Weights of a small GPT-style language model, trained from scratch on English Wikipedia.
Size: 13 layers, width 640, 10 heads of 64, 103M parameters.
Architecture: RMSNorm before each block, rotary positions, no biases in attention or MLP, untied embeddings.
Training: a variant of Muon for these matrices, 6217 steps.
MLP neurons of a small language model. Each row is named by its layer, matrix (down: output weights) and neuron, and shows model dimensions 368-495. Each number is 128 + 32 x the weight over its row's rms, rounded and kept within 0 to 255. A neuron's up and down rows have the sign that makes its largest values positive.
Before each neuron's rows, "raises" lists the tokens whose logits its output raises most directly, leaving later layers aside.

raises: "ant,", "ends", "ant.", "ant", "istic"
L7.down315 [155  81  99  86  82  96  68 102 157 104  80  94 117  92  66 136 119 148 149  79 176 159 133  77 101 151 123 180 155  94 133 119 156 107 140 141 101 111 149 175 133 125 195 143 134 131  81 137 143 103 103 181 120  67  79 161 138 135 129 126 183 143 191 142  95 120 157  92 104 113 173 126  70 131 122  92 162 149 111 117 115 160 187 134 174 121  92 162 161 176  18 157 118 101 116 119 143 114 179 162 126  99 162  94 104 102  96 150  95 125 144 142 124 101 125 134 203 194  97 172 121 115 152  64 167 115 120  66]

raises: " viol", " ob", " guitar,", " cell", " al"
L8.down758 [128  87 176 151 100 110 149 121 103 165 120 147 137  68 172 161 112 102 100 128 139 140 153 159 191 107 138 127 172 153  88 155 103 113 148 113 164 160 149  97 151 159 105 121 145 148 143 158 132 201  79 196 135 160 143 117 110 121  97 142 136 142 130 110 118 105 116 136 102 142 195 101 126 207  93 140 164 100 124 143 122 176 143  64 140 120 204  57  96 168  79 112 127 112 155 174  73 163 188 103  59 126  97 167 165 163 151  90 147 142 180 104 109 120 129 136 151 169 131 148 105 108 139 171 127 152  95 120]

raises: "ei", "e", "-time", "ner", "ody"
L2.down619 [ 95 143 116 132  74 105 106  63  80 109 139 158 123  85 133  94 144 112 145 157 127  89 123 119  79 196  76 213 164 123  70 166  95 187 134 137 188 154 134 126 148 134 104 132 144 119 112 121 149 116  54 129 144 167 120 114  85 147 132 107  85 156 154 149 139 102 166 171 109 114 115  81  44  90 129  93 161 173 102 171 118 123 128 127 129 131 107 118 152  91 135 136  82  89 197 115 128 154 185 182 153  36 161  94 131 142 184 105 115 129 172 150 122 100  80  93 142 117 132 123 110  97  97 102 153 184 144 105]

raises: "ote", "oles", "ot", "atus", "ect"
L7.down968 [148  75 101 135 142 115 157 135 145 142 142 188 150 119 120 133 109 145 157  94 158 116 183 168 113  83 120 140 126  86 156 159 119 102 167 114 189 116 113  69 131  82  83  98 126 130 137 105  70 154 122 111 167  73 175 122 123 175 101 144 103 143  94 113 120 127 126  96 141 138 126  70 128 134 117  97 148 186 172 122 186 117 161 138  97 131  99 163 125 124 118 100 156 130  95 137 164  94  89 150 153 153  77 158 163  90 124 121 126 121 134 112 132 160 118 129 132 158  87 123 133  94 129 166 181 191 146 111]

raises: " countries", " months", " months.", " international", " weeks"
L7.down861 [122 118 191 123  92  79 156 162 206 142  91 134 176 126 142 106  85 160 128  66  74 145  28  79 138 144 125 171 129 120 147 201 164 177 144 145 180 119  94 140 165 184  89 183  64 162 161 141 165 142  75  73 135 167 146 105 154 187 164 102  72 128  46 157  57 145  98 175 142 103 129 190 155 132  96 134 149 104 138 144  78 146 103 123 201 129 156 105 130 173 136  62 135 135 128  78 135 127 107 127 128 136 156 168 134 105 174 144 132  96 114 141  81 109 129 110 117 133  98 149 137 126 121 100 123  99 111 142]

raises: "ches", "let", "ted", "stead", "ter,"
L8.down926 [ 95 144  84 121 126 124  92  62 103 120 163 146 143 103  88 154 165 111 159 169 131 167  91 104 134 131  68 138 157 111 144  62 107 156 143 135  66 126  87 127 164  80  92 104 129 172 117 142 115 130 158  71 150 117  95 135 138 118  99 147 134 164  82 116 179 170 124 183 196 128 188 166 134 146 104 104  95 137 116  78  89 157  79 132 166 117 142  95 109  93 112 155 155  49 135 193 117 141 127 139 141 188 113 129 159 126  96 145 158 149  81 110  66 138 174  60 128  96 158 141 123 175 187 139 122  96 144 110]

raises: "bed", "b", "bert", "bat", "les"
L8.down47 [122 124 113 139 115  93 155  62 121 131 107 145 115 109  53 195 144 117  92 163  85 106 170 124 110 155  99 146 131 130 157 153  81 112 140 114 105 145 139 158 137 139 131 131 170 124 128 129 134 124 136 139  82 142  92  93 124  97 166  99 118 101 171 107 186 127  57  91 124 116 162 125  98 126 117  72 147 105 122 142 105 148 119 142 133 102  67 147 138 144 186 131 136 137 135 123 112  99 134 137 113 139 178 125 128  75 111 108 152 124 188 136 132  85 131 103 183  69 136 155  75 118  90 121 152 178 190 146]

raises: " size.", " capacity", "ches)", " length", " height"
L8.down53 [119 124 138 168 159 117 126 125 138  84  95 199 115  81 185 111 107 124 122 135  84 132 120 123  79 142 132 120 104 103 179 132 133 122 116 103  97 136  82 160 124 186 181 109  79  87  94 158 130  90 185  99 139 128 119  98 162 180 147  93 155 161 115  99 106 144 130 164 126 122 161 107 122 146  96 126 151 174 124 178 154 137 207  93 172 121 180 112 100 135 123 184 117 192 126 108  83 176  88 141 126  73  73 129  76 157 142 141  97  66 123 185 136 104  44 186  51 133  87 136 127 118 101 140  90 102 141 130]

raises: "omer", "os", "op", "ost", "omes"
L8.down756 [ 99 153 169 140 160 155 164  54 121 127 144 100 137 108 138 114 117  81 150 172 155  69  80 128 186 156 108 207 117 145 102 111 108 188 171 192 171 142 100  87  69 147  94 136 166 153 116  93  71 139 101 131 108 120 134  58 193 165 132 140 102 123  97  92 144 142 109  73 133 112  84 181 159 171 156  60 130 143 143 166 123 136 162 162  78 164 191 164 152 161 147 146 148 149 139 133 124  80 137  96 199 158 151 121  74 156 115 133 156 158 185 108 131 157 156  82 106 139 173 152 132  63 202 120 180  96 103 149]

raises: "-up", "-y", "w", "fr", "ower"
L10.down739 [115 114 104 194 140  88 142 126 116 126 117 104 171 159 138  97 152 125 117 124 178 146  83 126 117 118  96  57 101 109 157 102 141 151  67 108 155 112  97 104 109 125 158  68 146 123 144 152 108 125 146 169 175  88  90 180 129 154  88 122 132 115 184  56 151 161 163 195 109 122 129 136 103 139 125 134  90  75 124 164  70 145 156 140 131 127  93  83 147 142 177 103 131  79 107 113  56 146  63  96 138  95 103 131 105 155  56 153 110 143 135 156 198 100 103 142  93 103 204 136 167 189 126 108 104 175 146 163]

raises: "8", "33", "9", "6", "7"
L10.down336 [ 87 168 124 115 174 105 144 135 149 138  68 113 102 162 134 121 172 157 141  82 179 160 139 114 163  99  80 175 173  97 164 108 114 115  87 160 124 145 119 123  98 144 108 155 142 131 111 155 129 128 131  85 162 111  80 104 191 129 131 142 126 108 114 109 178 175  91 111 125 155 107 101 157 129  87 134 106 153  79  97 148 118 112 165 121  89 101 144 102 195  73 140 177 149  57  92 111  72  72 101 183 134 155 120 144 184 112 153  74 151 126  81 135 155 162 126  75 136 129 111 135 116 111 106 156 129 106  95]

raises: "ja", "j", "jo", "au", "mb"
L10.down605 [104 127 114 178  81 193 143 141 101 145 121 108 163 157 128 146 140 111 105 184 171 136 100 120 118  80  65  99 133 128  62 131 131 151 135 154 120 186 110 146  71  98  69  96 167 123  91 155 161 161  60 108 119  90 151 118 110  88 122 158  52 150 115 106 126 178  66 118 103  95  80 146  79 125 143 130 112 135 128 120 109 186  80  83 153 145 151 134 131  94  97 145 150  84 157  68 172 179 121 179  79  83 167 161 108 121 123 163  96 125  82 139 144 132 168 118 135  94 146 134 150 148 121 121 209 193 173 136]

raises: "s,", "s.", "s'", "s)", "dom"
L7.down750 [107 186 163 121 111 129  81 132  95 118 113 147 115 110 197 201 145 160  71 119 114 126 133 146 140 119 121 186 127 130 154 113 103 165  74 185 164 179 126 141 141 178 147  86 124 172 161 134 132 128 171 141 161 119 120 149 156 167 187 179 117  84 122 145 122 180 130 115 160 124 159 114 111 172 124 138 111 132 138 106 218 136 166 151  96  79 117 105 150  74  96 183 110 106 114 120 131 170 101 172 141  68  97 174 159  51 137 156 158 152  91 131 114  24 159  90 111  96  60 173 215 159 107 155 123 130 127 153]

raises: " They", " Their", " members", " pair", " their"
L10.down761 [136 178  94 160  85  80 157 181 143 152 127 104  97  71 170  95 154 167 129  93 119 146 128 123  90  97 134 185 109  39  62 133 141 169  94 114 118 151 130 131 150 153 136  86  97 209 113 125 133 115 153 152 134 119 114  96 182 116 172 152  77 173 104  91 103 124 136  94 167 125 134 111 159 165 141  59  92 132 100 117  99 127 148 136  93 119 174 133  98 150 152 112 127  93 142 138 202 102  79 152 150 102  59 151 121 166 189 111 180 124 209  47 121 131 139 190 106 114 107 154 144 119 160 173  96 161 107 119]

raises: "ism.", "istic", "ism,", "ism", " issue"
L8.down320 [108 192 109 108 109 160 170 171  95 177 137 104 120  85 132 145 144  91 158 144 142 137 149 162 142  93 104 140 156 104 134 133 129 122 187 132  91 166 157  86  90 133 128  92 163  84 124  84 151  48 141 136 117 101 133 151 130 145 130  87 123 111  66  67 142 164  99 148 127 117 139 142 189 138 147 102 143 172 171 175 105 129  89 183 158 164  92 194 114 123  49 109 141 159  67  91 139 160 103 167 133 155 152 130 177 143 107 143 178 103 116 161 130 135 124 112 125 111 121 126 128 129 100 161 104 102 123 114]

raises: " order", " March", " December,", " January", " mid"
L7.down1204 [128 154 124 110 100 167 138  97 120  82 171 143  95 171 202 156 166  88 119 130  89 113  98 135 151 109 162 128 102 142 131  59 115  74 118 113 145  64 165 184 133 159  87  77 110 125 125 166  83 137 140 115 102 123  63 117 110 176  70 150 154 164 131 119 151 201 121 101 147 133 133 229 159 157 173 114 129 103  67 142 151 109  78 116 128 145  91 130  97 114 162 100 171  99  96 105 143  99 125 127 156 133 121 120 136 174 144 160 123  90 154 199 122 164  77 157 143 129 152  98 142  90 141 143 165 141 132  88]

raises: "itude", "hen", "he", "ency,", "er,"
L2.down1009 [145  89 214  49  68 102  93  91 137 123  92 172  83 172  93 136 109 155 128 119 127  94 185 114  75  84  93 113 187 117 149 187 117 148 141  86 117 144 157 135  80 121  40  80 131  80 180 136 112 141  92 123 185 219 104  96  95 135 132 137 139 179 123 168 111  78 159 146  64 131 153 132 197 100 110 181 115 153 181 111 177  68 152 119 109 114 192 144 101 124 129 122  87 124 195 114 112 147 132 144 174 168  55 115  88 115 173 104 115  87 189 164 161 135 134 170 122 125  89 150 123 150 122 179 145 141 119 128]

raises: "med", "lan", "la", "ly", "lay"
L10.down1186 [169 129 157 100 172 180 138 106  70 142 116 102 122  90 165 143 199 145 160 127 138 138 162 104 122 126  91 159 227 127 102  90 161  85  94 107 145 134 113 142  84 170 134  64  86 124 141 160 115 110 131 123 122 135 135 140 174 163 150 153 150 144 124 127 150  79 133 128 124 144 160 131 122 109 100  98 110 133 123 199  99 151 125 129 127 153 123 136  84 131 101  75 151  81 136  71  45 139 115  86  75  79 119 144 184 108 185 148 175 124 112 157 112  80 101 127  63 147 149 157 125 101  86 144 107  92 123 131]

raises: "ism,", "ists,", "ism.", "ists", "ship"
L10.down370 [124  92 121 173  62 154 130 114 113 112 165 183  93 110  87 160  82 160 166 114 100 151 144 229  95  83 152 109 196 148 168  89 152 136  96 146 141 128 123 121 115 122 188  63 118 107 106 171 157 131 129 132  84  94 154  94 174 135  77  93 100 135 183 120 153 122  77 142 123  71  85 140 131 136  87 112 142 138 176 101 174 120 123 117 154 128 114  85 107 127  48  93 118 102  99  76  69 157 107 192 174 148  96 118 177 106  98 119 128  92 168 156 120  84  99 102  68 170 143 150 129  82 159 128 124 112  97 109]

raises: "cot", "all", "bury", "on", "borough"
L8.down812 [162 172 107 108  97 102 153  55 140 102 133 118 144  84 111  97 137 135 154 171 156 115 163  95 108 138  87 121 137  89 148 162 134 173 113 156 112 178 113 149 105  81 128 156 112 131 110  99 121 143  95 140  92 105 114  62 103  97  49 125 135 196  92 101 102 122 138 169 136 140 163 170 141 150 149 113 221 154 161 155  71  51 170 111 140  57  91 123 167 108 132 184 175 109  65  95 144 130 150  93  82  92  97 198  92 138 160 171 120 145 180 119 132  90  94 110 102 179 142 104 180  94 131  88 139 196 105 104]

raises: " 1917,", " 1918,", " Austria-Hung", " (18", " Ottoman"
L10.down546 [156 163 142  93 110 121 103 184 149 163 120  49 150 143 144 145 119 151 134 103 174 134 183  59 121 162 188 131 115 147 123 115  87 164 135 173 112 153 119 125 125  66 110 148 132 159 134  85  94  94 164 148 140 115 113 151 134 163  98 159 129 169 126 155 129 120  56 115  76 148 147 107  99 131 126  86  82 116 150 147 149 161 115 134 148 166 103 166  66 128 120 161 137 111 163 128 117 121 120 126 144  95 122 110 127 138 153 161 160 114 171 134 107 173 147 101  78 152 129 150 143 119  75 105 219  42 105 150]

raises: "es.", " arrival", "es,", "es:", "es"
L7.down156 [132 208 105 190 111 104 112 128 183 117 123 176 117 216 112 140 151  82  88  91 148 154 175  74 160 156  71 157 124 155 115  44 110 165 140 116 150 142 140 188 120 168 162 193 159 127 124  58 103 140 150 111 144  53 124  73 158 101 122 135  98 103 108 141 150 110 145 114 170 137 120 143 121 101  75  99 116 129 121 124 109  80 100 146 169 121 111 123 132  99  86 152  72 146  94  88 138 164 142  99 138  93  79 139 157 130 142 130 132 111  93 132 107 128 142 156 135 105 117 180 172 110 138 152 139 173 160 123]

raises: "ial", "less", "sh", "d", "ship"
L2.down1158 [107  89 154 109 125 130 116 105 104 161  98  86 133 119 134 126 163 132 137 115 100 101 154 112  86 192  67 133 192 109 194 113 135 125 186 102 118 123  87 170 104 137 127 131 159 239 148 184 114 138 100  66 120 149 135  49 192 152  78 121 181 105 106 158 120 101 158 125 158  28  83 124 120  98  85  85  93 112 112 104 112  67 141 167 117 121 138 146 100 119  61 162 180 162 139 125  83 140 126 112 129 141 155 142  91 113  91 183 163  89 110 102 128 136 152 160 162 122 112  78 167 129 139 156 169 110 149 125]

raises: "ured", "ure.", "ure,", "agon", "ake"
L5.down785 [ 86 127 129 124 199  89 104  99 128 173 157 232 143  90 125 116  79 104 108 105 107 124  90 127 120 144 162 145  68 119 129 121 124 175 142 134 157 138 113 160  58 180 103 162  79 199  92 181 149 120 177 175 153 124 147 135 137  44 143 124 151 125 101 132 132 145 115 150 160 158 124 151 128 109 100 146 131  84 124 171 117 114  79 128 149  96 142 118 145 180 116  99 196 101 159 124  96 122 108 145 153  81 112 147 107 134 103  82 126 179 116 155 114 156 116 138 126 150 146 154  82  90 172  98 141  50 126 108]

raises: "es", "ely", "es:", "es)", "eless"
L8.down40 [127 182 110  77 128 146 139 172 147 115 111 164 105 135 142 154 153 112 165 107  62 119 159  38 149 167 104 136 149 110 109 159 132 146  70 132 124 150 133  68  93  64 107 161 132 181 129  70 205 123  92 159 154 151 139  83 146 173 139 103 132 151  93  76 104 108  52 115 137  65 134 157  64 153 136 114 132 113 137  92 112 112 120 112 131 115 153 163 124  86 152  50 163 168 165 127 138 103 143 157 128 106 108 113 111 140 150 174 162 128 143 166 132 157 105 105 183  92 100 141 102 128 110 178 164 148 123 134]

raises: "ion.", "ure.", "ism,", "ion,", "ism."
L7.down609 [119  86 107 117 145 158 121 120 166 122  97 125 130 140  71 173 124 153  55 121 148  49 134 101 161 173 143 148  99 102 102 114 143 130 106 108  96 145 129 143 117 171 116  84 156 116  98 155 100 114 142 157 110 133 133 114  58 159  71 196 144 108 150 154 151 165 194 231 134 163  75 154 142 140 158 171  93  60 165 142 176 136  93 154 123  85 123 169 110 118 107 148 141  65 139 124 145  88  89 152 120 146 100 159 120 139 171 149 102 156 116 146 154 135 105 158 116 118 211 136 188  98 135 169 139 121 100  74]

raises: "ict", "ig", "its", "itional", "omin"
L2.down869 [ 79 111 158  66 136 120 112 164 140 137 163 136 129  94 121 121  93 149 118  55 151  74 146  81 149 100   9 125 112 124 130  98 124 171 122 119 139 111 103 167 142 145 116  90 141 145 199 118 119 133  98 185 152 113  62  86 144 145 122 156 160 144 136 155  94 126  95  99 126 113 117  77 130 162 124 105 123 147 122 137 117 131 150 167 169 143 153 128 132 123 132 128 136 114  62 143 122 129 139 135 178 128  97 141 152 132  76 197  75 106 164 135  66 175 119 146  73 149 101  89  96 151 133 156 126 130 126 124]

raises: " its", " their", " variety", " Role", " role"
L10.down1167 [ 98 172 110 125 173 108  96 113 197 113 127 137 149  97 142 131 113 110 108  99 108  97 149 160 125  78  66 182 165 134 147 112 183  84 104  99 122 151 105  27 102 167 168 138 109  96  42 137 125  79 153 122  90 173 138  32  56 151 136 150 163 140 132 101  72 127 116  91 106 114 150 155 145 147 107 113 185 173 148 115 104 139 147 142 101 128 125 115 127 163  98 106 141  63 145 103  81 139 128  70 150 119 158  94  84 132  85 162 138 173 152  98 142 104 111  99 112 151 113 118 100  83 113 169 145 130 141 151]

raises: " consecutive", " anniversary", " generation", "-century", " loan"
L2.down760 [158 132 136 166 160 112 118 140 101  90 129 135 108 106 142 128 129  60 142 208 120 133  66  68 199 147 130 106 143 112 190 173 164 124  90 107 156 155  59 189 167 109 131 120 134 115 152 131 128 121  74 171 115  43  96  72 136 134  91 176 117 205  92 118  98 128 134  51 125  89  69 169  60 152 116  62 154 134 104 139 142 140 141 102 188  91 107  65 132 189  72 104 120  89  46 120 105 148  93  93 125 118 118 115 101 127 108 111 108 111 176 160  75  96 154 153 160 131 156 105 115 160 107 192 131 140 158 138]

raises: "iew", " list", "ista", "ices", "aux"
L6.down1234 [102 130 117 145 113 113  91 114 123 137 135 142 165 125  59 114 154 117  88 189 145 109 178 144 166 146 106 102 205  87 101 132 154 114 124 109 134 122 102  87 162 169  97 138 129 123  84 102  86 170 143 101  92  85  92 110 139  98 171 158 132 109  62 147 126  77 170 166 122 186 154 129 116  86  79  41 113 152  91 122 113 150 136 137 132  89  72 125 101 117  75 119 120 131  93  87 187 169 125  89 109 164 129  68 113 145 129  98 121 157 168  90  80 149 181 111 150 135 167 154  80 110 132 126 174 132 100 127]

raises: "osh", "op", "of", "os", "ore"
L2.down64 [110 127 126 170  81 149 147 112 154 142 164 116 141 173 147 100  98  86 149  91 167 118 119 152 208 161  43  67  99 162 133 130 139 171 151 152 150 175 136 144 110  93 156 145 159 144 101 116 121 152 126 125 130 104  94 147 162 107  64 164 188 110 108 149 141 105  74 110 146 159 134 110 128 104 138 139 144 105 104 133  70  77 185 166 104 176 103 155 153 220 129 116 170 165  94 175 179 115 132 158 104 152 157  56 135 139 102 166 105 178  94 122 103 124  75 171 140 117 126 102 106 110 136 163 116 156  84 128]

raises: " more.", " others.", " finally", " death.", " ending"
L8.down716 [147 128 161  99 119 174 182 161  81 147  96  87 105  73 111  88 132 134 205 137  68  98 126 166 127 124 122  40 122 136 134 120 116  76 170 141  81  89 161 108 139  75  86 145 131 153 152 142 119 204 128 122 142 118 106  99 144  89  94 137 158  95 120 126 131  77 144  83 113 108 136 148 123 109 164 193 102 172 144 108 156 106 134 113 110 118 117 133 170 111  66 143 108 123  68 127  61 109  90 105 186  47 129 182 114 136 118 120 163 166 147 136  76 144 128 114 138 100 136 186 159 164 136  79 169 158 115 106]

raises: "ed", "di", "ima", "ly", "if"
L8.down892 [ 90 133 137 134 128 158 146  70 149 196 102 105 168  47  79 176  96 132 160  92 103  90 132 219 116 127 106 150 133 211  95  74 115 113 129 116 105 132 114 112 146 113 164 122 146 154 145 131  91 115 137 106 123 104  80 110 125 102 131 144 141 105 104  88 153 110 151 220 104  81 155 142  77 185  62 129  91  89 141 129 114 169 144  89 106 131 138 104 185 105 114 129 130 149 114  97 174 172 114 130 111 192 153 149 160 186 131 134 189  92 173 172 109 101 132 152 118 151 102 120 131 143 145 156 112  95 110 159]

raises: " not", " at", " to", " upon", " on"
L2.down308 [160 106 134 112 161 143 125  88 134  93 121 149 113 144 125 105 132 116 178 105 101 119 122  60 120 157 143 126 120 125 138 111  79 120 107 108 113 162 154 142 127  93 116  79 207 165 148 114  86 138 111  85 108 169 115 132 123 159 179 122 182 118  59 155 121 162 166 154 106 127  84 197 155 141 199 114 104 141 122  66 109 123 136 114 117 116 123 139 175 115  93 150 133 145 140 115 144 160 134 110 157 125  76 156 160 117 124 105  63 155 165  92  95 134 159 121 102 142 202 161 136 117 141 196 139 118 183  98]

raises: "app", "de", "den", "be", "wer"
L10.down516 [118 171 144 145 126 141 167 201 132 156  86 103 140 106 123 134 126 106 194  80 145 117  98  90 103 161  91 145 116 135 123 117  93  87 124 134 150 140 126 140 108 113  92  68 111 108 104 133 130 109 112 146 120 131 105 129 168 119 105 112 109 143 147 118 152  84 125 149  59  98 125  82  98 131 120  91 134 169 171 116 111 119 136 145 105 149 128 183 155 133 162 119 119  61 138 134 100 125 134  79 127 147 126 164 153 122 167 199 195 134 118  69 150 105 113 173 148 188 117  77 140 112 139  55 146  77 135 147]

raises: "al", "itive", "or", "ory", "ms"
L10.down674 [120 103 146 107 165 122 162 106 120 138  67 109  88 140 106 132 113  53 148 117 151 154 101 156 198 166  76  68 123 120 121 166 139 174  56 115 165 129 126 132 133 187 150 171 127 119 126 140 103  77  76 143 163  80 120 114 127 165  89 168 186 120 136  68 117 109 138  83 115 120  81 200 133 120 118 114 193 159 148  60 142 124 153 122 124 112  96 125 140 153  74 136 153 131 130 106  86 139 124 123 165 119 111  71 107 132 140 159 107 104 165 116 122 120 109 116 115 117  85 123 123 135 104 168 142  92  96 141]

raises: "res", "rom", "rov", "rea", "rog"
L10.down741 [ 91 105 110 127 109 159 133 161  98  90 177 112 119 145 120 175 116 147 159  77 108 120 194 151  93 172 138 185 161 161 141 132 127 166 147 125 171  59 129 141 182  89 162 122  76 109 168 118 158  79  88 123 150 178 116 193 214 116 116 119  97  98  92 106 126 157 180 115  98 181 104  98  97 125 138 129 187 110  95 113 168 185 117 143  83 131 115 135 149 159 135 103  67 110  85 118 128 160 126 122 154  63  93 134 156 140 127 143  93 130  88 139 123  98 155 127 155  57 133 159 110 148 135 130 173 137 115 146]

raises: "ium", "ium,", "ial", "board", ","
L2.down230 [175 169 107 204 137 136  91 134 134 159 127 142 126 228 206 157 159 125 109 157  75  64 170 101 167 134 157 170 137 124 189  95 101 138  86 125  96 123 144 103 127 144 134 151 176 168 105 145 106 105 141 174 149 160 135 146 135 116 129 141  75 181  90 123 110 168 183 196 142  57 163 162 107 145 149 179 132  86 104 173  57 155 140 133 113 127  94 145 145 136  60  71  80  59  45 119  92 146 113 189  69 116 150 135 148 104 132 168 165 129 161 142 128  64 122 111 181 126 102 124 117 128 143 159 110 141 139 170]

raises: "es,", "es.", "eless", "es:", "ual"
L6.down832 [118 141 110 166 135 182 119 108 118 105 149  84 156  67 125 213  69 120 113 171  97 127 148 133  95 145  86 140 126 119 137 121 177 153 132 135 126 163 138 109 127  55 179  76 120 226  78  64 156 136 101  72 165 141  91  60 150 106 108 153 144 166 140 106 109 144 157 134  79 138  82 155 116 134 123 135 111 156 113 129 117 127 173  73  86 167  98 100 142 144 162 132 175 179 146 127 130 176 103 126 164 141  95  78  85  92 125 160  71 130 139 111  95 111  99 111 184 133 112 165  95 130 109 178 165 122 137 109]

raises: " :", ":", "):", "s:", "ing:"
L10.down688 [111 122 114 164 166  66 101 158 124 195 223 140 126 155 166 108 161  93 122 136 165 129 153 152 110  48 119 124 131 161 120 101 177 131 156 156 104 147 113 118 130 116 106  89 191  90 139  91  95 210 171 164 142 151 136 131 109 134 120 141 176 110 166  51 138 120  95 164  51  82 152 122 123 162  80 107 118  57 124 158 159 103  91 149 111 190 131 116 146 127 139 106 146  93  90  65 134 118 159 130 135 171 128 171 129 117 114 169 154 129  68 149 104 134 120  98 100 103  81  88 163 108  86 103 113 132 175 142]

raises: "ure,", "ier", "ure", "isher", "ured"
L5.down259 [ 66  87 124  82 152 155  52  85 127 129 113 132  95 102 172 106 116 102 116 117 124 146 148 186 118 175 111  73 117 136 109 162 127 136 118 134 124 157 168 124  88 131  98 105  93 188 129 163 140 100  90  99 149 125 140 124 133 135 172 103 181 100 139 103 117 198 140 110 162 104 103 103 234 125 153 128  72  86 114 134 109  98  98 108 178  89 121  83  85 106 155 177 144  96 135 140 107 161 100 103  95 111 123 105 150 109 158  99 157  85 150 167 114  94 110  92 135 144 137 151  82 161 131  42 157 114  81 143]

raises: "rat", "rant", "rup", "ne", "rag"
L7.down201 [ 94 138  88 104  78  72 177  84  79  90 104  91 107 134 126 130 115 104 172 126 137 122 173  70 170 126  70 179 124 126  90 137  95 134 130 118 132 104 145 175  83 109 164 143  46 160 117 139 148 127 100 181 160 118 116 136 136  79 100  84 130 161 156 103  82 145 109 144 118  86 122 115 206 140  94 103 107  84 105 125 180 128 146 150 119 170 144 165 130  95 164 166 110 161 112 134 148 149 169 141  79  75 123 167 134 129 137 160 114 138  88 105 149 141  95  99 124 145 124 136 110 117 140 123 157 148 121 156]

raises: " issued", " renewed", " awarded", " worth", " conducted"
L10.down585 [126 153  98 119 152 134 113 121 113 116 146  94 183 120 165  92 137 149 104 154 167  48 194 119  93 151 112 174 116 151 150  70 127  77 126 107 144 112 120 163 124 181 129 177  94  92 125 101 161 127 136 132  97  87 186 107 115 114 140 160 143 162 129 105 143 161 130 163 101 139 165 112 154 138 193 129 148 176 129 172 166  85 161 157 128  97 164 193 107 131 137 149 148  79 169 167  98 125  91 131 155  93 160 126 128 117 138 157 152 136 187 171 110  44 109 147  77 120 110 136 153 162 132 112  83  68 141 141]

raises: "as", "a", "ah", "asm", "ara"
L10.down369 [ 99 171 107  90  67 137 125 160 171 168  93 154 146 164 168 130 106 146 136 131 105 158 120 145 118 110 105 152 151 148  83 151 143 130 136 110 149 148 132 157 127  85 138  89 132 105 119 145 154 172 139 138  97 124 157 133  79 112 129 106 125 114 142  70 109  96 136 156 136 181  86 154 161 131 104 151 177  78 189 156 152 125 166 161 143 115 102 165 146 136  96 136 117 192  97  87 134 154 203  94 159 144 117  97  94 128 106 102 174 112  78 158 166 175 137 106 162  99 141 192 127 136  85 142 119 148 147 145]

raises: "s\"", "s)", "s==", "s'", "s;"
L10.down190 [117 150 132 123 134 126  97 118 104 157 106 116 132 137 165 122 101 109 119 125 127 168 142 119  77 129 111 138 113 171 113 166 112 116 101 172 154 156 128 123 169 161 132 166 107 130 157 129 112  55 135 166 144 159 143 153 193 161 135 124 109 171 129  81 150 143 165 181 125 203  72 108  91 145 112 129 102 154 104 179 158 195 151 133  97  95 134  97 123 115  95 131 119 119  64 129 145  95 157  81 104 113  92 158 135 101 125 155 142 141  51  91 139 154 129 154 187 123  94 151 117 113 141 144 135 157 128 123]

raises: "rant", "eo", "rand", "e", "ary"
L10.down1255 [134 111 133 144 128 140  84 104 150 163 132 152  94  80 121 154 149  89 126 146 106 159 185 179 201 108  91 103 118 163  69 116 175 163 112 169  87 169 133  70 135 127 181 149 126 159 158 112 146 140 157 157  91 127  82 114 124 112 201  94 119 119 145 177 130 164  94  98 145 126  86 111 121 144 148  84 132 122 120 106 132  83 113 119 187 191  71 105  80 144 101  99 145  80 146 161  84 165  88 132 124  50 139  98  73 165 169 102 124 180 129 182 138 137 141 110  69 112 103 159 106 143 156 172  57 132 125  75]

raises: " grades", " grade", " average", " degree", " rating"
L7.down1154 [ 93 131 117 130 173 110 111  71 128 134 107 122  92 121  79  96 152  72 100 114 139 130  85  67 149  88 176 162 127 118 148 141 148  70 124  63 150 117 140 175  72 157 137 135 132 121 182 133 158  87 140  98 165 123 109 105 140 196  95 130 160 134 117 110 174  78 187 120 144  80  89 106  81 128 102 103 146 171 107  40 146 113 134 103 145 142 135 137 123 163 144  96 140 150 147 146 111 147 118 135 139 117 127  88 197 173 106 147  73  91 100 150 104 184 168 119 104 183 160  99  90 123  87 150 187 109 116 158]